{
  "num_hidden_layers": 13,
  "hidden_size": 256,
  "num_attention_heads": 3,
  "num_key_value_heads": 3,
  "head_dim": 128,
  "intermediate_size": 1024,
  "vocab_size": 4096,
  "hidden_act": "tanh_gelu",
  "norm": "layernorm",
  "norm_place": "pre",
  "norm_eps": 1e-06,
  "positions": "rope",
  "rope_theta": 10000.0,
  "rope_fraction": 0.5,
  "qk_norm": false,
  "attn_scale": 0.0884,
  "bias": "none",
  "tie_word_embeddings": false,
  "parallel_block": false,
  "init": "uniform",
  "init_std_qkv": 0.0383,
  "init_std_o": 0.0,
  "init_std_up": 0.0383,
  "init_std_down": 0.0,
  "optimizer": "adam_atan2",
  "learning_rate": 0.00123,
  "lr_mult_o": 1.18,
  "beta1": 0.9,
  "beta2": 0.98,
  "lr_head": 0.0084,
  "max_grad_norm": 2.0,
  "warmup_steps": 489,
  "schedule": "cos",
  "final_lr_fraction": 0.0,
  "batch_tokens": 65536,
  "max_seq_len": 1024,
  "doc_mask": true,
  "train_tokens": 317900000,
  "max_steps": 4851,
  "dataset": "wikipedia_en"
}
MLP neurons of a small language model. Each row is named by its layer, matrix (up: input weights; down: output weights) and neuron, and shows model dimensions 16-111. Each number is 128 + 24 x the weight over its row's rms, rounded and kept within 0 to 255.
Before each neuron's rows, "fires in" lists the words (lower case) most often at its 100 highest values on Wikipedia text that the model never trained on. A number after a token or word is its count.

fires in: "of" 28, "8" 22, "11" 19, "6" 8, "cycling" 4
L2.up428 [128 123 156 145 127 109 176 162 152 111  93 132 117 154 124 147 170 151 107 115 152 143 126 169 124 111 112 144  96  92  95 141 124 118 158 107 109 136 115 142 125 138 106 124  90 120 168 163 146 104  83 138  91  93 139 125 155 101  98 125 137 138 137 130 171 146 142 171  94  97 158 142 138 115 164 144 109 109 151 141 110 161 116 146 143 158 106  95 115 162 153 186 145 136 140 103]
L2.down428 [122 122 107 145 138 106 122 149 153 150 138  82  99 165 107 169 160 109 177 168 157 164 128 112 137 134 123 120  82 111 100 146 141 123  86 145 136 129 113 155  97 165 103 133 130 173 104 144 122  77 124 125  95 125  94 124 132 118 101 121 127 169 110 158 104 143  95  96 153 161 115 111 131 128 129 151 132 150 130 130  92 129 184 122 125 136 135 147 177 172  86 112 133 127 115 123]

fires in: "in" 70, "got" 5
L6.up116 [159 119 123 105 148 195 161 126 103  75 103 133 187 140 157 106  89  58 150 132 107 165 162  91 120 115 126 161 151 133 109 118  79 108 129  88 140 124 119 136 103 134 163 159  97 138 115  92  96  95 120 125 143 143 140 143 146 108 139 106 141  79 128 139 117 104 135  91 100 136 124 179 128 143  77 152 148 125 144 103 121 122 108 104 123 117 127 107 168 121 129 134 135 109 146  92]
L6.down116 [140 131 128  93 206 129 135 127 129 101 128 178 159 123 133 131  78 122 125 138 139 134 125  88 130 137 161 123 130 126 117  99  64 113 113  69 139 105  82 135 121  79 153 121 120 127 120 124  99 122 130 133 162 148 126 146 110 156 120 121  83  83 165 137 124 109 141 123 123 106 144 173 158  59  80 172 133 139 103 156 125 134 121 144 150  99 127 131 166 175 153 113 133 107 163 114]

fires in: "i" 24, "men" 18, "women" 9, "christmas" 8, "children" 7
L5.up731 [ 95  99 147 153 141 139 140 118 133 113 117  97 143 101 119 185  90 115 111 102 132 149 133 117 175 142 103 157 124 139 136 111 151 118 127 108 129 116 147 177 145 142 137  96 143 107 153 158  99 140 158 134 105  94 147 132  91 124 142 120  57 147 138 149 107 153 138 133 143 116 115  87 111 139  82 119 143  87 118 144 106 181 125 159 124 130  91 145 149 105 117 129 110 109 122  93]
L5.down731 [112 140 174 129 132 118 105 190 114 110 134 129 104 123  74  91 117 121  99 121 140 100 119 168 128 151 141 101 127 170 147 158 140 171 136 167 139 146 102 148 131 100  74 112 110 142 106 158 143 113 108 163 165 134 175 112 103 107 140 112 139  97 108 128 100 154  91 151 147 156 102 135 156 182 157 155 113 124 122 154 132 114 142 166 118 107 118 147 137  91 164 108 131  89 130 109]

fires in: "when" 22, "of" 12, "after" 11, "however" 11, "in" 8, "to" 4
L4.up324 [137 142 105  99 156 117  80 148 189 158 161  98 170  95 161 130 115 152 164  93 145 133  98 147 132 139 142 126 168 103 114 164 154 120 130 135 159 164 176 136 173 132 142  84  98 114 127  75 176  71 133 113 107 136 116 137 102 136  99 142 135 114 126 111 112 119 148 148 112 122 124 110  78  92  95  47 154 150 147 146 135  98 117 112 127 128 100 128 101 136 114 122 109 135  94 112]
L4.down324 [129 140 145 154 146 133 154 108 116 106 111 138 122 148 136 121 172 102  94  76 134 113 161 116 125 133 111 133 133 148 162 132 147 142 124  82 174 132 150  98  96 116 128  86 127 124 129 108 122 164 148 103 122 141 117 135 120 168 134 107 170 163 110  93 160 114 128 111 100 142 101 112 115 127 108 156 107 110 171 138  91 108 178 117 107 119 153 125 140 114 112 145 134 133 107 118]

fires in: "of" 42, "by" 25, "to" 18, "after" 5
L2.up551 [131 132 105 100 155 142 123 143 199 122 136 139 179 156 143 117 168 149 143  86 118 132 179 129 120 122 140 127 182 112 109 108 134 136 134  80 128 203 155 139 154 134 155  91 116 101 158 120 119 121 112  99 110 117 141 125  94 128 105 141 134 123 126 122 155 124 132 156  96 114 155 131  91  84 120 146 167 153 113 139 136 130 115 137 115 122 113  99 165 122 103 117 131  95 111  69]
L2.down551 [149 116 135 126 138 139  97 113 183 111 144 143 146  83  95 134 144 154 110 113 126 102 137  97 126 135 112  73 128 130 137 123 145 121 134  57  87 149 144 160 111 142 167  93 130 101 111 139 169 116 120 112 129  96 118 102 100 146 125 149 162 106 142 124 134 139 125 150 162 172 144  61 132 124 123  88 142 119 141 137 124 101 103 153 108 106 108 153 105  48 137 117 119 120 128 105]

fires in: "of" 21, "to" 10, "by" 8, "home" 7, "prince" 6
L4.up646 [174 163 126 130 121 130  83 125 189 105 118  85 173 119 149 143 120 123 134 134 141 115 155 139  96 109 116  90 116 130  93  91 156 153 155 153 127 139 149 157 146 130 135 115 107 119 110 124 135 113  99 153 119  95 139 119 151 141 147  90 106 114 130 111 160 134 117 139 100  91 122 141 104  86 115 132 137  94 143 133 132  72 105 115 121 149 126 101 120 137  53 131 148 115  92 105]
L4.down646 [114 115  99 114 140 104 102 117 139 166 136 161 114 130 103 109 158 145 125 132 128 133 139 115 145 125 113 125 102 121 154 120 145 131 104 113  90 124 132 105 107 104 116 130 137 116 129 129  89 119  59 132 120  96  92 110  80 151 131 162 185 130 128 139  91 125 111 145 115 132 112 104 105 153 100  87 101 111 110 112  70 139  90 135 125 172 112 154 156 119 104 112  83 106 132 178]

fires in: "4" 24, "6" 16, "3" 5, "5" 5, "615" 4, "7" 4
L4.up835 [126 145 121 164 156 124  86 137 137 129 113 128 151  96 142 135 144 166 110 121 109 154 134  96 141 146  89 164 138  76 104 153 161 103 136 166 181 137 137 157 108 159 121 148  79  57 140 159 131 112  92 127 129  92 165  83  92 141 118 145 134 122 131  99 121 135 142 151 137 107 163 119 143 144 108  82 122  92 115 133 146 144 122 136 170 145 150 119 171 132 120 118 122 160 150  89]
L4.down835 [138 141 130 121 114 112 138 102 134 185 106 143 119 166 127 146 119 127  97 121 120 130 137 104 138 132 151 115 113  76 126 144 119 158  84 144 131 140 163 100 110 128 131 149 153 102 106 112 145 122 114 137 112 100  85 125  97 118  98 180 130 129  99 147 127 130 124 152 132 123 166 103 140 186 110 120 148  76 127 142 158  94 135 137 144 163 137 149 140 129 140 130 151 119 138 124]

fires in: "women" 15, "they" 11, "people" 10, "men" 10, "world" 9
L5.up114 [140 127 139 152 152 124 103 102 123 124 102 126 162 116 122 147 120 129 144 136 106 158 142 116 103 116 129 120 147 163  93 181 148 127 111 107 133 121 150 170 112 135  97 186 121 121 190 155 155  99 120 128 130 136 182 104 106 102 145  95  79 144 156 180 140 147 122 154 118 135 134  76  95 107  97 127 147  95 146 117 158 133 128 134 135  98 108 141 114 106 134 132 149 140 118  88]
L5.down114 [122 119 146  89 190 101 105 115 119 135 105 126  78 106 143 114  98 120  84 121 115 120 164  95 131 133 176  85 114  84 126 148 107 159 139 133 137 125 133  85 135 132 121 138 153 105 198 103 114 149 138 149 138 102 112 160 115 147  93 124 146 131 159 141 109 164  98 128 122 148 117 115 127 130 128 171 130 159 111 108 129 159  93  87 129 128 146 107 127 121 101 174 171 132 145 133]

fires in: "of" 56, "at" 30
L5.up1008 [139 144 157 136 101 116  83 173 136 131 117 121 179 127 131  95 120 119  88 126  99 128 147 162 170 109 143 147 154  89  95 113 137  83 134  99 152 123 134 136 142 137 152 137  93 110 145 132 168 130 102 136 137  87 138 119 160 130 114 102 120 102 173 132 144 126 161 172  63 113  88 131  85 130 103 117 172 101 113 112 112 104 139  86 115  71  86 119 137 135 123 153 154 118 114 111]
L5.down1008 [159 154 155 102  58 147  88 155 179 119 110 121 136  88 101  94 112 153 141 152 125  93 158 162 139 104 134 124 118  73  74 139 134 138 131 108 134 137 101 132 104 133 118 150 120 145 130 116 139 133 100 121 167 130 182 160 129 151  96  88 111 126 158 132 126 145 101 151 112 127 107 123 124 137 152 118 104 144 111 120 117  96 140  77  77 120 131 120 109 156 114 124 157 137  93 126]

fires in: "to" 41, "in" 37, "of" 4
L2.up27 [152 142 147 118 149  78 120 170 158  89 114  95 159 117 145  95 107 159 160  86 132 142 128 104 106 117 131 158 109 103 117 163 149  97 131 116 138 109 149 126 103 120 155 144 150  81 153 119 124 119 176 119 140 146 141 139  91 134 135 124 119 133 141 115 123 161 135 133 104  93 100 136 139  98  98 125 181 156 118 113 113 115 138 118  95 110 125 131 135 138 107 115 126 116 144 101]
L2.down27 [181 144  78 154  88 117  96 124 153  91 180 144 135  74 114  86 113  98 131 150 146  95 121 134  96 140 127 135 156 142 108 130 139 164 126 152 141 135 120 170 105 109 105 143 121 132 155 160  93 140 108  85 173 156 122 131  84  90 134 123 108 144 128 117  71 104 124 150 149 171 138 148  95 108 160 115 135 152  99 131 103 159 108 127 119 118 166  73 124 136 100 119 126 127 155  83]

fires in: "as" 94
L5.up805 [111 162 123 128 134 158  92 166 173 153 148 137 192 129 156 148 105 108 143  66 125 111 129 122 145 120 137 122 113 113 163 117 158 132 133 138 111 180 129 145 143  91 151 155  94 146 127 135 181 110 132 128  81 112  99 148 137 138 141 152 156 121 147 159 156 123 154 154 130  65 120 146 118 120 111 109 123 126 168 102 105 133 134 128 137 182  96 106 144 129 158 120 132 148 139  89]
L5.down805 [119 138 115 109  81 141 115 117 143  97 151 153 117 113 108 129 142 137 150 106 107  98 136 165 168 135  74 152 100 170 136  83 182 135 124 154 132 129  90 133 136 121  97 129  95 129 136 122 120 164 124 112 133 145 142 133 132 137 154 133 138 155 134 164 122 161  78 140 127 125 115 125 170 133 153  95  83 116 103 108  82 126  75 149  87 171 104 136 123 142 133 110 188 116 151 131]

fires in: "of" 18, "released" 17, "to" 14, "through" 13, "described" 9, "along" 5
L4.up724 [134 146  68  95 126 132 144 140 151  94 122 111 165 135 161 165 109 121 138  81 140 104 155  94 117  64 111 198 161 118 109 110 143  96 125 152 140 106 124 151 122 106 138 171  92 112 137  92 119 132 134 109 114  60 179 130 120 102  70 113 112 107 151 110 126 146 119  93 114 180 131 105 128 106 113 111 158 141 124 133 121 123 107  75 134  83 137 148  91 138 126 115 119 117 143 139]
L4.down724 [122  84 152 145 132  99 117 150 115 145 138 136 117  92 140 113 160 145 106 148 124 121 105 130 132 127 170  88 123 130 139 128 149 134 127 110  99 155  68 109  85 145 121 139 170 185 117 110 142 146 104 163 156 122 141 122 108  99 195 103 151 127  92  83 110  87 112 125 152 142 110 138 130 158 123 166 103 180 132 136  86 133 135 147  88 165  94 139 158 166 121 139 103 147 131 132]

fires in: "for" 28, "with" 26, "of" 17, "to" 8, "by" 4
L2.up916 [ 96 153 119 120 125 181 100 118 151 143  93 129 127 134 143 114 127 124 169 151 103 138 145 145 147 109 151 123 135  76  84 170 150 111 120  85 167 100 140 124 172 127 149 110  88 135 126 136 135  96  98  66 110 110 134 140 154 147 141 151 105 131 129 183 111 140 128 153 116 155  95 129 142 100  92 145 172 117 123 122 178 154 121 107 115 190 113  83 104 138 113 147 136  83 160  66]
L2.down916 [168 125 142 129 153 141 125 130 140 147 126 104  92  90 105  95 136 135 131 127 118  81 176 115 130 128  82 113 127 121 147 112 136 180 130 128 167 102 108 139 116 142 129 148 155 149 138 114 129 104 127 126 152 192 158 151  91 118 144 105 121 120  83 137 134 122 115 110 173 106 148 135 162 138 147 138 126  95 129 155 126 126  91  88  93 154 136 169 141 147  76 133 108 104  83 101]

fires in: "by" 44, "of" 25, "following" 5, "to" 4, "average" 4
L5.up749 [122 145 138 134 153 210 122 200 132 126 141 115 164 110 126 139  78 142 137 109 130 108 149 160 150  96 116 112 123 102  98 155 171  83 120 136 123 101 136 141 119 153 127 161 112  96 188 102 139 101 121 104  99 155 137 140 132 135 107 113  76 123 150 128 105 151 147  99 115 129 137 122  98 106 119 146 163 113 162 133  97  78  85 116  90  67 128 125 111 157 100  87 132 141 125 123]
L5.down749 [142 133 132 114 140 125 134 110 112 117 131 150 153 124 122 119 148 133 143 113 105 153 143 136 113 121  66  79  83 159 125  76 114 152 135 108 101  76 176 120 105 106 103 131 143 119 160 121 156  97 181 145 113 111 167 125 139 105 126 129 135 140 103 126 117 119  90 163 108 147 179 138 131 152 111 106 116 151 124  92 101 129 146  90 131 113 152 103 121 133 168 128 128 131 109 128]

fires in: "s" 29, "by" 11, "main" 11, "under" 9, "to" 6, "see" 4
L6.up462 [171 145 126 135 156 188 155 134 154 111 147 106 189  94 149 138 140 108 126 136 124 124 151 109 144 119 126 110 107 142  73 121 120 100 127 146 134 122 118 121 130 125 102 166 121  80 166 132  84 101 123 133 136 156 139 120 114 117 109 101 124 173 125 137 119 139 174 130 117 122 107 121 141 124  99 107 174 107 170  87 126  93 121  94 114 140 132 100 136 135 113 130 125 183 142 130]
L6.down462 [131 108 131 147 203 121 121 122  87 135 172 118 117  84 121 133  92 113 107 154 153 161 116 113 140 126 118 129 121 126 141 155 120 137 144 103 108 136 114 111  95 144  96 168 110 133 102 132 112 106 174 143 116 149 137 108 122  95 137 160 124 143 139 112 160 134 111 144 136 185 166 124  99 123 107 113 147 115 133 133 105 155 124 120 117 143 137 157 136 157 137  71 153 116 142  96]

fires in: "in" 96
L6.up678 [161 158 154 151 114 125 165 141 151 145 141 124 152 137 165 127 105 102 116 152 146 140 136 162 151 103 135 137 182 119 110 127 120  74 112 137 123 146 138 149 101 144 134 151 113 133 120 113  88 119 143 120 148 123 128 131 126 109 127  98 141 116 150 112 107 147 164  79 117 142 149 102 141 130  66 116 127 123 144 136 140 163 144 117 106 154 150 129 136 125 112  95 128 107 157 140]
L6.down678 [177 150 158 128  28 150 139 108 162 144 124 112 124 102 122  94 121  93 175 142 152 108 145 145 132 138 137 126 181 106  68 144 118 113 115 128 135 119 103 151  77 119 174 150  97 164 142 132 114 166 120 102 139 125 118 136 131 133 105  92 124 121  93 147 110 114 100 109 165 122 117 137 132 127 103 175 129 151 122 151 145 125 117 140 106 127 141 102 104 110 106 101 153 129 139  92]

fires in: "of" 34, "be" 21, "he" 6, "for" 4
L6.up153 [181 136 120 139 118 156  96 114 144 155  72 126 140 133 140 190 148 150 117 129 129 157 145 105 127 148 117 144 126 122  96  98 152 132 151 104 129 130 155 116 154 176 124  98  99 109 154  95 110  96 123  86 144  64 122 156 122 113 118 122 154 105 126 123 149 105 167 135 109 122 107 121  79 117 113 138 137 114 109 129 179 109  99 130 139 153 145 121 151 133 156 143 118 118 104 104]
L6.down153 [144 191 137 101 146  89 126 133 112 130 147 117 164 135 102 146 144 145 124 132 173 151 163 124 135 187 152 100  86 114 138 174 174 143 119  74 113 100 122 110 116 166 101 135 134 130 112  88 122 147 101 116 186 112  86 121 145 156 126 168 111 159 162 155 168 129 155 103 141  95 109 139 121  66 141 178 190 153  82 127 162 106 104 137 142  95 151 100 141 156 136 127 143 108 144 139]

fires in: "of" 27, "by" 26, "with" 15, "friends" 6, "to" 5
L2.up186 [138 108 105 137 149 152 137 125 164 134 112 144 161 157 113 117 155  91 107 132 136 103 131 135 143 155 141 149 133 159 136 106 122 142 159  85 151 169 121 123 150 107 142 144 101 109  90 112 148  92  92 107  53  82 134 131 106 117 144 101 120 117 102 201 151 135 154 158 122  64 121  76  98 119 123 165 113 122 154 147 128 125 100 130 122  88  92  89 135  81 141 105 112 126 139 151]
L2.down186 [160 122 172 128 166 159 159 156 125 110 119 113 162 102 142 139 140 147 104 141 124 130 164 113  87 149 106  88 150 161 142 119 155  82 121 115 114 114 179 144 109 148 149 144 122 105 122 117 186 105 133 122 117 102 145 124 117 172 144 154 167 113 106 166 127 122 115 118 144 120  70 124 118 110 153  96 123 150 160 172 144 136 110  70 146  85  86 114 137 108  93 145 155 145 111 137]

fires in: "of" 73, "in" 12, "for" 11
L6.up207 [159 182 117 122 110 138 133 140 168 121 124 113 125 194 138 108 138 145 151 135 127 132 131 132 184 116 146 125 171  87  70 123 169  90 152 143 144 168 126 125 122 154 141 127 107 136 153 158 116  97 129 144 151  93 119 110 156 122  97 119  92 117 148 122 131 161 189 153 120  95 103 156 105 103 105 132 147  81  98 106 168 128 144  82 153 108  94 132 132 130 130 127 142 118 144 113]
L6.down207 [156 151 127 113  50 132 113 145 165 114  99 119 118 119  90  89 130 150 142 138 132  87 160 168 154 143 154 116 160  99  80 108 120 123 121 136 134 137 105 149 110 131 143 165 102 162 137 131 139 112  84 117 156 123 174 142 158 153 126 101 109 133 133 119 116 149 122 128 115 129 126 128 139 140 135 174 112 129 118 133 128 127 132  96  78 142 119  83 123 153 108 118 154 123  97 131]

fires in: "6" 27, "7" 22, "8" 14, "600" 5
L4.up879 [120 133 160 154 164 112 132 118 163 145 119 122 124  92 155 145 149 163 130 143 167 148 146 107 149  95  84 148 115 126  98 143 139  75 129 149 120 152  95 159 112 163  91 143  77  83 128 112 137 124  96 164  92  85 118 117 108 121 112 111  96 136 114 145 111 114 136 120 145 162 151 145 140 131 126  93  62 130 140 127 148 165 153 125 139 162 120 105 192 120  96 192 147 114 157 101]
L4.down879 [103 128 157 115 157 110 136 130 135 130 131 140 135 179 132 146 155 135 114 169 157 148 121 112 146 120 133 105 124  94 149 165 173 129  94 156 140 152 144 108 118 150 103 108 133 114 118 145 139  92 113 130  64  92 138 136  69 137 100 199 111 119  75 125 141 126 138 131 133 115 124  95 118 169 151 115 118 112 126 163 165 125 154 140 138 111 114 149 132 162 113 135 115 172 139 114]

fires in: "for" 75, "from" 6, "of" 5
L5.up799 [139 165 132 147 126 125 109 191 159 125 112  93 169 118 143 102 108 130 138  99 142 113 140 140 168 138 157 127 152 127 112  97 146 108 183 136 175 135 105 123 112 111 153 119 114 121 135 125 171  93 150 140 126 139 111 137 181 113 108 100 141 125 166 143 111 110 122 166 124 113 108 101  93 128  97 128 124 121 130 143 124  76 119 117 143  84  79 116 111 144 125 161 155 156 127 122]
L5.down799 [161 137 150 114   3 158  97 123 157 131 119 110 105  91 118 102 136 145 123 154 115  93 171 153 143 119 151 114 127 117 132 124 148 142 118 122 119 134  72 120 106 103 122 135 114 157 180 109 125 131 123 116 143 139 144 115 130 138 122 119 135 123 152 137 100 156  71 141 137 105 126 114 131 127 138 145 109 140  92 130  98 131  95 110 118 133 142 131  94 158 119 117 146 151 121 144]

fires in: "many" 23, "two" 17, "these" 15, "several" 13, "of" 12, "three" 11
L4.up273 [139 173 126 110 133  83 134 124 140  98 111 109 151 144 186 157 162 156 129 104 143 127 124 149 125 121  83 134 101 147 126 108 128 105  99 124  83 152 135 164 135 154 121 145 101 124 163 132 160  95 106 151  97 106 124 119 145 123  69  93 185 133 107 181 143 147 149 109 130 112 132 119 116 150 108 115 156 134 167 121 134 106 115 131 167 149  68  98 133 188 112 145 102 169 122 150]
L4.down273 [121 137  88 107 210 128 106 127 114 149 139 107 122 116 172 144 103 119 102 148 129 127 123 129 142 154 145 137 112  96 126 154  92 111 119 109 124 180 110 148 150 100 162 107 113 153 166  93 130 131 121 160 114 124 165 169 149 172  86 124 185 107  83 146 166 138 117  99 149  86 140 107 148 108 131 124 139 122 115 127 170 124 109 141 146 137 116 142 113 144 135 113 123 130 127 100]

fires in: "as" 83
L4.up759 [116 174  63 137 146 134  95 190 124 115 170 107 160  89 153 112 116  89 154 125 106 113 137 117 118  83 103 157 130 122 111 146 175 121 153 135 106 102 114 165 180 124 159 146  88 104 144 100 143  98 137 117 136 103 120 128 153 118 100 154 113 132 138 125 121 191 127 145 173 101 113 112 117 139 142  87 115 150 123 109  90 148 154 114 132 151 104 134 140 126 124 104 120 183 111 116]
L4.down759 [115 116  93 164 153 144 112  89 147 136 159 154 138  97 109 119  93 120 120 150 111 163  98 143 111 125 132 129 120 124 131 137 113 167 175 165 128 117 129 118 122 115 129 126 111 123 149  89 153 137 150 112 143 133 143  82 145 147 144 133 145 130 125 134 137 145 105 116 178 138 129 140 120 156 148 124 129 145  95 162  58 145 109 146 105 146 124 130 115 170 158 121 150 103 137 137]

fires in: "of" 71, "as" 13, "appointed" 5
L5.up366 [131 138 110 123 166 166  91 119 179 138 125  97 164 144 139 145 147 107 107  80 143 175 132 154 141 111 113 146 102  78 169 118 164 131  89 123  88 185 101 160 164 140 122 109 114  87 142 130 150 149 100 124 129  99 103 177 140 131 140 141 150 114  92 157 157 120 146 125 116 104 103 113 146  84  77  94 153 148 131 113  90 112 144 139 163 169  79 132 109 130 143 147 136 117 114  67]
L5.down366 [160 127 101 132 141 146 160 163 167  67 148 133 150 111 147 152 134 151 100  90 130  99 191 131  82  97 111 125 139 137  95 101 132 110 143 134 104  93 117 128 116 127 130 115 121 102  77 158 118 145 137 117 134 145 145 183  94 134 129 102 126 158  93 120  82 120 131  91 159 135 137 146 124 167 128  93 159 115 124 126 119 128 107 135  89 133 124  75 147 157 127 158 140 171 164 109]

fires in: "in" 59, "international" 4, "initial" 4
L6.up930 [135 177 115  95 152 181 132 167 155 140 112 132 183 127 127 100 103 111 147 128 163 149 127 139 136 110 134 144 123 144 137 179 117 102 175 174  93 158  92 145 117  84 106 170 129 106 128 110 124 139 142 140 104  99 117  96 127 120 138 150 131  81 117 133 143 134 155 102 123 121 146 140 162  83  89  91 141 135 135 113 129 149 151 118 119 131 147 157 112 148 116 142 145  94  93 129]
L6.down930 [145 182 153 145  91 153 164 105 106 133 119 163 111 107 104  86 126 106 173 122 125 108 109 176 139 165 125 119 132 156 105 156  97 131 122 125 130 160 114 137 116  89 130 182 109 136 105 158 111 152 142 124 146 170 132  90 109 113 114 131 111 104 130 133 126 116 129 120 146 131 167 135 119 112 148 157 136 101 149 112 143 104 113 107  90 134 101 117  95 130  94  78 163 100 157 101]

fires in: "in" 67, "investment" 4, "internet" 4
L4.up243 [150 158 151 120 145 131 146 148 123 129 142 133 144 155 155 140 155 122 117 157 154 166 127 136  90 141 138 149 156 108 122 173 146 103 109 120 116 104 141 122  88 165 149 128 124 129 169  98 149 114 100 111 150 129 126 146 157  95 138 126 101 103 126 153  93 141 152 136  86 112  88 147 158 131  50 121 131 110 130 114 142 142 122 119 111 118 144 114 132 101 112 154 127 109 131 152]
L4.down243 [164 168 176 142 121 128 121 126 107 100 131 148 142  60 163  97  99 126 163 126 126  83 123 149  89 130 162 110 148 124  57 147 145 124 154 138 156  98  90 160  94 112 146  93  89 139 135 114 118 162  85 102 153 131 135 164 123 157 120 125 121  85 133 131 150  98 111 106 132 111 133 143 117 138 135 117 127 157 111 135 164 152  86 144 110 111 143 138  90 116 113  88 160 124 134 129]

fires in: "in" 51, "nhl" 6, "against" 5
L2.up774 [124 130 164 125 125 187 151 181 111  96 115 125 159 158 153  91 119 111 137  82 117 111 163 123 121 131 122 156 175  78 113 149 139 118 111 181 125 157 169 159 142 141 122 110 106 118 167  99 113 107 112  97 148 121 117 149 148 119  81 138 122 111 119 116 125 135 169 113 122 137 103 134 135 133 107 158 101 101 149 108 142 118  92  99 173 125 114 122  96 112 130 114 150 100 134  98]
L2.down774 [145 160 125  88 159 178 167 159 127 145  90 108 124 152 171 115 142 161 147 146 149 122 123 117 131 129 100 158 126  70 110 146  89 127 123 137 131 158 169  86 148 139 142 154 177 131 127 158 137 104 103 141 122 105 110 150 131 147 149 129 158  75 121  96 125  98 117 141  78 140 106 125 116  99 165  87 136 157 113 106 129 139 118 125 147 136 104 141 145 138 149 128 119  99 149 156]

fires in: "to" 23, "against" 10, "over" 7, "beijing" 6, "with" 4
L2.up494 [144 134 129 117 133 142 109 190 148 102 165  99 153 146 137  80 103 112 116  87 118 128 143 152 130  80 120 150 150 124  70 141  92 127 145 168 111 114 149 157 145 157 160 114 105 110 190  97 156  73 123 130 110 142  94 129 150 145 118 144  55 116 138 174 165 119 148 152 143 119 132 111 119 117 100 149 133  99 154 112 104 120 126 144 123  86  93  75 120 144  71 112 148 123 156  88]
L2.down494 [149  97 157 145 123 132 102 153 127 190 103 138 161 130 159 124 144 129 138  84 114  92 116 120 154 122 156 122 106  96 166  82 126 153  96 128 161 111 110 123  73 133 113 132 104 108 162 127 150 118  60 155  91 181 139 131 122  96 129 136 115 121 139 156 150  95 136 135 141 109 128 107 124  97 134  84 145  96 108 143 132 105  79 109 138 130 135 139 108 101 151 193 114 137 132 133]

fires in: "by" 22, "as" 16, "like" 14, "08" 5, "wodeyar" 4, "caesar" 4
L4.up495 [140 143 128 113 133 145 111 161 148 107 169 148 112 129 124 124 120  98 140 100 120 154  95  93 114 131 151 144 149  98 108 148 136 127 151 176  76 138 147 138 140 148 162 131  82 111 145 145 128  92 111 145  75  89 132 106 168 116 124 158 108 128 110 214 102 143 158 138 134 133 125 119 114 104 135 144 139 109 149 129 126 156 180 140 131 148 157 102  90 146 166 110 101  80 109 100]
L4.down495 [125 119 130 147 207 112 124  98 112 168 128  90  99 137 118 129 139 154 136 103 155 150 147 103 132 182  97 115 122 162 171 124 102 139 194  88 138 105  83 114 128 138 113 147 115 109 132 124 113 140 159 129 127 122  99 126 102 128  89  84 133 111 165 125 125 150 126 140 106 140 167 104 126 124 178 132 133  96 106 141 118 120 106 118 177 109 102 133 127  86  82 116 146 166  76 116]

fires in: "at" 30, "for" 16, "left" 13, "of" 10
L4.up164 [160 129 133 120 140 133 166 115 185 148 100 108 130 156 158 110 163 150  97 153  84 172 113 112 160 100 114 149 116 129 103 146 161 121 120 147 150 126 111 133 146 124 133 149  91 151 179 136  81 118 108 102 129  86  91 144 172 129 100  95 108  74 128 143 168 119 146 115 128 111 116 136 133 111 122 118 153 104 108 122 138 111 134 111 140 142 135 121 125 162 115 162 124 128  94 102]
L4.down164 [156  87 108 148 177  98 116 107  94 139 112 139 131 145 176 154  79 140  96 117 135 120  98 155 114 177 103 103 150 139 149 120 123 130 106 138 173 126 101 135 120 129 136 164 119 206 102 173 101 143  98  92 167 164 149 153 139 142 120  99 133 134 143 137 147  88 109 134  93 153 121 112 134 130 150 149 172  99  78 158 100 149 127 107 108 134 140 158 104 148 111 165 120  96  87 112]

fires in: "how" 11, "much" 11, "way" 9, "what" 9, "many" 9, "several" 6
L2.up777 [165 175 116 100 144  99 133 108 154  83 118 117 130 114 153 107 153 140 214 126 159 147 134 141 134 141 147 123 152 130 148 136 124 111 161 116 120 143 122 137 182 138 163 155 122 134 156 151 154 137 178 175 128 152 134 102 125 109 101  99 126  75 107 150 165 174 137 128 115 128 164 160 120 111 121 130 132 141 145 113  87 144 118 136 128  75 103 108  81 171 129 105  94 127 104  99]
L2.down777 [111 163 106  93 198 122  97 134 137 141 129  82 116 154 131 141 142 159 133 107 101 127  94 139 126 111 111 109 172 138 147 113 152 157 161  93 126 136  96 105 168 113 172 123 111 119 165 127 106 132 156 159 141 193 137 150 125 144 194 106 138  96  61 101 127 133 130 131 106 151 118 121 140  90 149 121 101 141  69 129  90 112 130  84 135 112 127 127 117 159  95 138 132 105 169 105]

fires in: "during" 21, "until" 17, "when" 12, "from" 10, "in" 9
L2.up323 [152 139  73  96 128 123 139 131 199 138  84 121 172 148 128 127 133 120 162 130 140 112 116 131 102 149 153 120 175 138  90 155 104 121 124 110 136 155 171 131 156 128 156 139  97 102  96 109 135 111 162 157 108 111 146  86 158 105 108 187 141  82 109 166 154 141 143 116 116 139 119 134 133 137  96 116 120 116 141 114 137 152 151 114  97 138 100 168 112 162 144 105 147 162 126 118]
L2.down323 [150 128 164 156 163 100  89 128 130  80  87  87 129  88 119  87 151 122 134 180 168  85 103 158 136 115 106 153 143  94  62 143 121 143 113 111 163 130 121 126 107 101 146 163 183 137 159 131 143 129 159  96  92 159 153  99 151 136 117  93 144  98 155  91 120 111 107 149 106  82 152 143  97 112 137 113 130  96  86 144 157 148 164 146 103 135 152 121 107 153  85 143 144 133 113  91]